Weights of a small transformer language model: vocabulary 2321.
MLP neurons of a small language model. Each row is named by its layer, matrix (down: output weights) and neuron, and shows model dimensions 32-287. Each number is 128 + 24 x the weight over its row's rms, rounded and kept within 0 to 255. Numbers have three digits each.
After each neuron's rows, "fires before" lists the tokens most often just after its 100 highest values on Wikipedia text that the model never trained on.

L9.down256:124103176149123133089105121113118135103128103145161093129130122134131143157093108082143139138129153143126115139129136132130145101174100068104126101177156086118155119102145133119099108106110117122133134164117112113123120157130117106138152137109100147111116119130177185136135097145108092147158116147142171104104123131140131132157144131143126139142085154108063120180166142139102129119144166153112166102125135113065138131141147081127105155130155119091111105118106142128161178126128129117120148119152140128169106099118119122087112176116109136175122152147151132113092091113167137146163117100107128101086108125164160098130153176143085056118109100148109108103159129163121117116159133140167175141141115128143123114100172124142093088106109160143134145144172151087130157123096135
fires before: "0", "9", "1", "8", "7"

L3.down338:125151142074120167120198115119129134110155187148140143186102111138136097158158120111110116113126134150151107141114150088106124133167138120126115174112091116110184129109099152139110159138129108132074053110118170092127115143091086124096150182164136130105126104157126130142112114139105151112096123129115098112154099140077099104146173127101142131142169080141149109109140130095157141174134159137152153131147157145127107108112160098144136123163160092114121146149141110153157121131129154143152147166097155139105158127119107136123194137124113120135131090126133100115115137134133116145090110131166120165084037118115088150100122133119126133140141153141107112145141104139155157139103107120124149146108105120137097115132121130134108125122136116142117116151140143095124114110153137
fires before: "0", "3", "5", "4", "ased", "2"

L4.down633:164122117143142126142109151138093137138142151080146149115123117145150132175157122063118121091130177138168096155129140104124146103120141153138087101112137102141128124124141118144142138149125118136112161134114141094121130114170101090138120141144171125118152151144190182112121118150112149147100124179150125125157137122097096153179150168125104124137123088110115124135128140083167120163128139076146107166173123155112140113123142137131139092142123144121164127125158080129129105114130130155158121109118134115121111089132109106137147179108072106151056152152110144153118107113108107141108172096146123144137103181173112117114150130110089131120124116113120105108132116130155142158122124154092136139096114096175117123126107151096136098111056107130121152116124131098112098082094183
fires before: " ", " |", "0"

L7.down1054:081099105117134141095142107142098162138136138087122103133113129148154152132095142141171145130125153181125117123155150116108108150174175167166145103119136124093160115158141183108150158096134106159098124084075138128125119136137143200070140101160122152107123141157151174147135058129130090138096118094150128134147081105140155090172200116104164129119096135090155160108122111124144177128135154129116093130128127114143109136132130115155138095147110118124157135109128129126154133099104128117123115131116067174150131184135133127162099118119117127147088117145124125085137123176115159148117120101150122151141181134122166119132172134100142101117127104103119157086148134157116129136131116114122083105106129146121118091112151107144081147143138087114138119112145122128093114125138101
fires before: " ", " May", " June", " July", " September", " December"

L9.down527:132117134134121103135158146141113122096100100123136112137106129130126151079106153090087158163109109149116126106137134152106159140101090106138118102101122097127077097156125136110110110156074169121114101104124118090121127129130091136087138121129131130123072124116128147175108095132114125109156134133125116158135115123151164132099122148175112091086149128140138166130108138114157158135096157106139100128115126127119143179122136097136119104139135182112122125128138145111171094173156126142116161108138162124089137193087109141144143155169130152151111128136165144107130123148134119149099175103175095110130131091130118097122137072155147110160098084108135137134121155118158144104108169102106129118142090114105134155090103111077122103149146140139109122120084140152125112144134130
fires before: ",", ".", " in", " and", " to"

L9.down515:122124109172128155079132159104149127165145109144140147149106131175097136136155086128130175105130122127146156141121162080122199110121124118151105121161119127114104136143121145127113170137116129112099161121071153152143147149119120171124149143092095090134123116087093127122118105169131131144134138140158108152116115143127119124134155079084125132104134165125108134131158123134100127149140138134180136085102136137101132152116135104109115093104123134141122089136161102133108136127089109133131089159135180157118132143151103162162114130125109141134108136133089133122113109159162112128135182126122115098156098150096179159112111093173086180151159110119111126138167119154142117102084124157145134128114109144122126193101121142083103086102163127119162099160119110138147143144132138
fires before: ")\n", "-", "–", ")", ")\n\n"

L7.down453:132124115171145121119129140114074186134127089113145104137103135114124137130154139118133079098136141116141136119116188162098121089130106090155097128151129132064089112109146115144114123169138144098108116129111089132136146111128106121112154154172138134105124119154163127100136125114131116090123118085160098125125110122132136163133142099162134143113118108072133126136184179113138083138155154076089131153144129118100114143118135152152126112150130132143118138079128138130076158116111116071082148162121149107119111103134155120121170156096143158071101135169168144112088119087170145098096151105110158149123111159151173106095107147157099117138128110116120125103163160115134114147138131130132113154158165165136145134093120164114147130097111188152139137093118095125138113154142135
fires before: " |", "1", "0", "4", "7"

L9.down366:108165152161125115104107111120117139141146134145116123160152111101157155137101129141142105123140111163112177140113118104103171140120102115122164152075128140126164156107117156112129139114123118126085152148161111113109165142132134118155129145147130140126173152112094128128144068133129127156069074160120125120121116128089102115128167102079098178127097139124117166146072132112137133135135095138103113147122131082122138119137094110107141107173126176130136072145137129144147104142104144130164096140126170141190148130139133108124145149084139103139126123134114106141117127149103155108104118176158188149123140093123157137096112151145132127106081092110104116145125132112118124146124141117142149153119129142129159136079097137149079141140165083148120116136147138135143145109132077
fires before: "3", "4", "7", "8", "1", "6"

L3.down801:145192151097104123133113119125124096152127146116150169122105133127128160118144135129104124156143136135123153138100147107143174112127130134139099130120108108143126134126089143104099130081117171135107149132125088089115110143116093110138145132175124084144113120143122114080117149145148128130069144140142099175122158176145116107147140100139182143125070101092111143172076140147145133112128109150158104144091122092088097155139127151193121121070120164094132105129118132134087104123111156139121120105159137176123165140103157163101146136135122094142128102094154104131128123138145112108124108103119140137142137145109127107129130119131116096154108148142097123092135118176136119114154144129153157084143101115103131173111169107141153125091069144140113098149135116141168108102112144
fires before: "0", " ", " |", "1", "G"

L2.down1124:118166156124119110137160133128141098119144145145170144120095144177143127128142136104145107155119143117109169113075139099131136134087081177117137119132082178121151140151118142109121185124128109119077146181178162121114133071126162161151118116160153148131100102120088133147109152087138146063145088161121117125121186132111151146102136158143151101104148121100120141142134167152113157102137121140133156152096126165106115115090100120114130141110117125115090115135134138112132139107079164174126116125080151097100113086160155129077102152129116152111139169105141123095127122167106126154158117101132127112111122130119115140132138130154145139100180113097131128163096127116140143123162078154115132152099102118128103074180120154106080131139110155114155107153105122144122173149109165
fires before: "ed", "ing", "s", "ific", "==\n", "ic"

L7.down1275:143180179129138084149164154096169111125129120117099114104146175161133151120137118165131127106136118140105131079114146142129168159128098107114157152133173156112097080111153112070145109096116147146124089160106135143134093127117160116115161119183122162122123160072173101142139122112170147109128123105121118166088084130121100136157142127076149146130113154167137129109088124096124145107146155159088132149155078108111143123131187135182118102129130156132152125155166125113070141129140128123119121167136193136153108138177094097117148095126151099130094146159124135156135065118145118119111147126134108157110157150144145090103155094146112111140118115132136128105090115126163130128159100135134144120153149107166134133116105136148087098097152156134125140107149091153102110110123144
fires before: " ", " S"

L7.down1232:105116104134073112131137158113165143120148122119093115124116108163137157151124108136138142126126119154145093106089132137154112136074097117154158143086151164136145160099129108140130150150146152172106129143137128150096128147139090147170069118113102131125165100130115130128147127140109184090116096105165096095129117116160122146160105159144174137142107128122149126107150105109146165126157107159091097106113114154117107159132141088127141123136151113160122150121141135135127096106064142174156141142133053136138091158150122086139124136131128128125131160113151138139123103145126159123105141169165130148091095105108101177083160120130073160112126145129137132122124138166109103123152076118114147125118119118122153135088145140132095121085102131096126109129097124096126092124124133
fires before: " ", " |", ",", ":", "v"

L9.down242:147106129078159139127162112126095135104118131122152126122118093122129100140132130104148136153144146099131123134079140156159159127127100156139108148150115119152136140165132105120120156102140137071078122096120126171118126148124105083160170097136135165137108152165137140097140153108156141076118162121086056118149167123148116145101118132148132133147140136149195151120107142157130162159083154096165104152107182107106134144111131145176143161158082105127167120113145162159114141133060132154105143140104088133116158150144129162138094092142176118113160125142118121158132134140116110134110095147143102104121116118167130109124127111145089159103138104118149159100110147109082084118153118117125156146126144116136142107135086151148113135128142117100089109122114143115108159118128089
fires before: " m", "4", "F", "m", "3"

L9.down541:104107144138103155070111116131151126110141148130145116140135063153132110118163147117127150177140130099130106106094111159149146115140157134159153157157119135130142131116054168106093147101119158175136127121144160193101121116103116117115106127140107136127114097128158176124137109107150150135145126144110100158146141112114098108100131154118115133066119142119124074151164128108106121125118155121130106095143190103148142149139132156143176155142153203115125093160085089169128122125121118158117144115139146134140099120122078101128091128109160153129100111174108092133122142166109127139113152126116117096143125121140107120099155112091101140100107115117130142101123145160137140092129113143071101109144147126131144098134170170105144099134091124172162116088133110134085126109144183
fires before: " |", ":", " ("

L9.down94:125140118102121114149123181096125110100166169152128146120136132113114085068133148104132128161123092153180144111107160129135106126091152160121156137150143155131137143141114135177130119136172134153164129091107128115093124162074156121110134108156122111111103119152136169142121157164153144132092115097108146106116127143146081091157143121107147094174125130128123118120138119116156106163157121140135130104069131169117106110058111142100110138133138110112124128098116126118091136154044143147198127134151141146169157123134118109136133153125125114165096093169108154093123155122122115095139104144108141078143136153087100108147116112178083106143137113132166135153161141124123087147130153162153105149117116119156140128110063156132129097119167117100095134090149121133137096132114131
fires before: "ing", "s", "ents", "ed", "es"

L7.down615:161161115111080122147144165134139137167113097130110103137136119126116163123098122119134126127100099141134117138173125126120134127114081116143139112122091132127124114100112132166113191098126141129133169114117123138130102110163150104188096074103146106122120151123135126115151150090080131123107154133107124129140125155110118130152112153137159087173133165175085121156132109145119139135126147154161139140148127134140157141105137126146134151121141141105148168150130148095170138151126180131167149141146092151125123120097161114118106134140134127107127101140095142096113077144150171136171133139149128150170158117115166104105098112109153161082127115127123112156102122084168153109127153133130139076131144172159112094124132139125129091129119140137110121101089093163147113147103190
fires before: " to", ",", ".", " It", " in", " on"

L9.down293:094114101106139147143179128103123097087162151087099123126116115091131150189162145086145127148112158134132142164140118138123145111141146094132142085102099149134170108097103119153117145064165115134096176117175142120114120130090139183171106106103118116087127123131128117128159130163110119137116074131101100139156195137164130107129095175060118143135119130159108089179120139138134129137147152107143078167138139174131120146127157091162071080116135146119092115094092099120128114099120137146124123137106093114138126127145132106150129137128115112127109121080124114168139115149076109142129101173124162136141148149098138111101098150119114128105081119154121142118146143175136127126120106143133144173152129118134099116156135135135141111115129141164108138136151129125138140191104151
fires before: "0", "1", "9", "7", "5", "4"

L9.down411:128126118109136149105150174107115073131136123150162142115129157139102140116138136160156120129152130151146146122096145132094162160101114129137111150156115127149159131173132083115141146163111110181125123153156144116136161140108128127147141121148135181071143104128155156113141109100166114102147115159133137110168172134087110120083144131071098100146163107153093093151154145119148087124095098147109156138139141095114134124159143112122084066134136103124135118136090128116123190110117097114158110111128076161147186141130125089147134149119133106104122129156097075146114115137091137183118112111120090118103107142093112154139118133118120091119096098128120158136117111165145109122116094110125124114118094136093150136156124133150107138124119073138141139159108091116120086138146159
fires before: "0", "8", "7", "4", "9", "2"

L7.down180:099142126156135124138154142084137105121109085135137132094098140164122164139114123165108124158173088129106156128109116115122127112128083126131134120145136136132186093121158102105162066123116124116136093158123113167133150145164100086094167142140106124120117122127140078145134146128119079111140166134142132134142095124111130114135154127078162195105125149120124145138087143122136131108082108127140122151138133117157113093113074116135180135097108131138156115192113143137134108117134138147121095133125117141108101179150147148116146112123097182141149133172107117126140150132142095137139114136118086134131137114106089139120134151138103144126102150112120137195152097112079121105141134133133186077149138088123118155145163126131132139143135106098134144167114135125135118131141140
fires before: ",", " the", " he"

L9.down429:103142130105108143122072097105125123118120131144125160102115170128149119102094166104124154140133126179111141134163160107151107110135166141137093176098146109105112149118126153101110160132111150101117127136120126117119157082105089150150131174167114133068147137174183146106121120101130103129136091130153098156087125123143113177171143135135118125135145139140146151131116139101142157135107134140145126143102116121116138143133142123109153107112143150114096142125152158171100101088123139089131105127149061133149126108096126122135119150112157091130102098131135110088124150132129175174126098121165146135132135090114141141101144098135121167160092127112111147066162102104134121154113096139098158155105133143091070155120126150145193110185093112145149130139120138122155119122144093
fires before: "8", "7", "0", "2", "4", "5"

L9.down1012:140119157129144126096117099110141129150136144148112163076142129158127132115146111110140108124149122176148133183143094114086168125126142128114130116131116101098181125148116162138143094087133102159142107111111133134113144136101118156086134133128154138100140126094113188095129053153122157111120108156083108130108078144103140118124101135137153146111149139127113083157166137112154124144157140144119124122192143142160113118114142119152106127146118126133148108124142147169124169115090110170108120166119170100131091141111119118091105188148125170088116076156090140088127111114120146153095091146147108088096163141098140157116141125112117148128149081140127164115090147136116102139103121161137117111175102115142129132149114115115173120164129106104141102097099152134133090152144140
fires before: "|", "-", "|---|---|---|---"

L3.down1262:112134103166118117108136129173116137122106153135110116147120126124114095119119110113146087110141110133109171113137146127140187102147108114103102089155101166128160134126134106106115108129125124113120100100134129185139099098163118140083135098127142101176115140098109116148155106122131148141111128129142145118168117130097153100166089087160116118059107106138154119149120138174120116142138123093152160146188144130107120091133134139112155165126144141118153109182137090131175168130093117107136110175160137092117140142152096111152105162142152111094162089133122153116083145087112107145152137150147121104125083161115140153082134120139173144102137177153119143144166151146131155099118113133121140109107110117108132151100117151152127087128118164118131128130138176157133120150140153
fires before: " in", " by", " on", " to", ",", " the"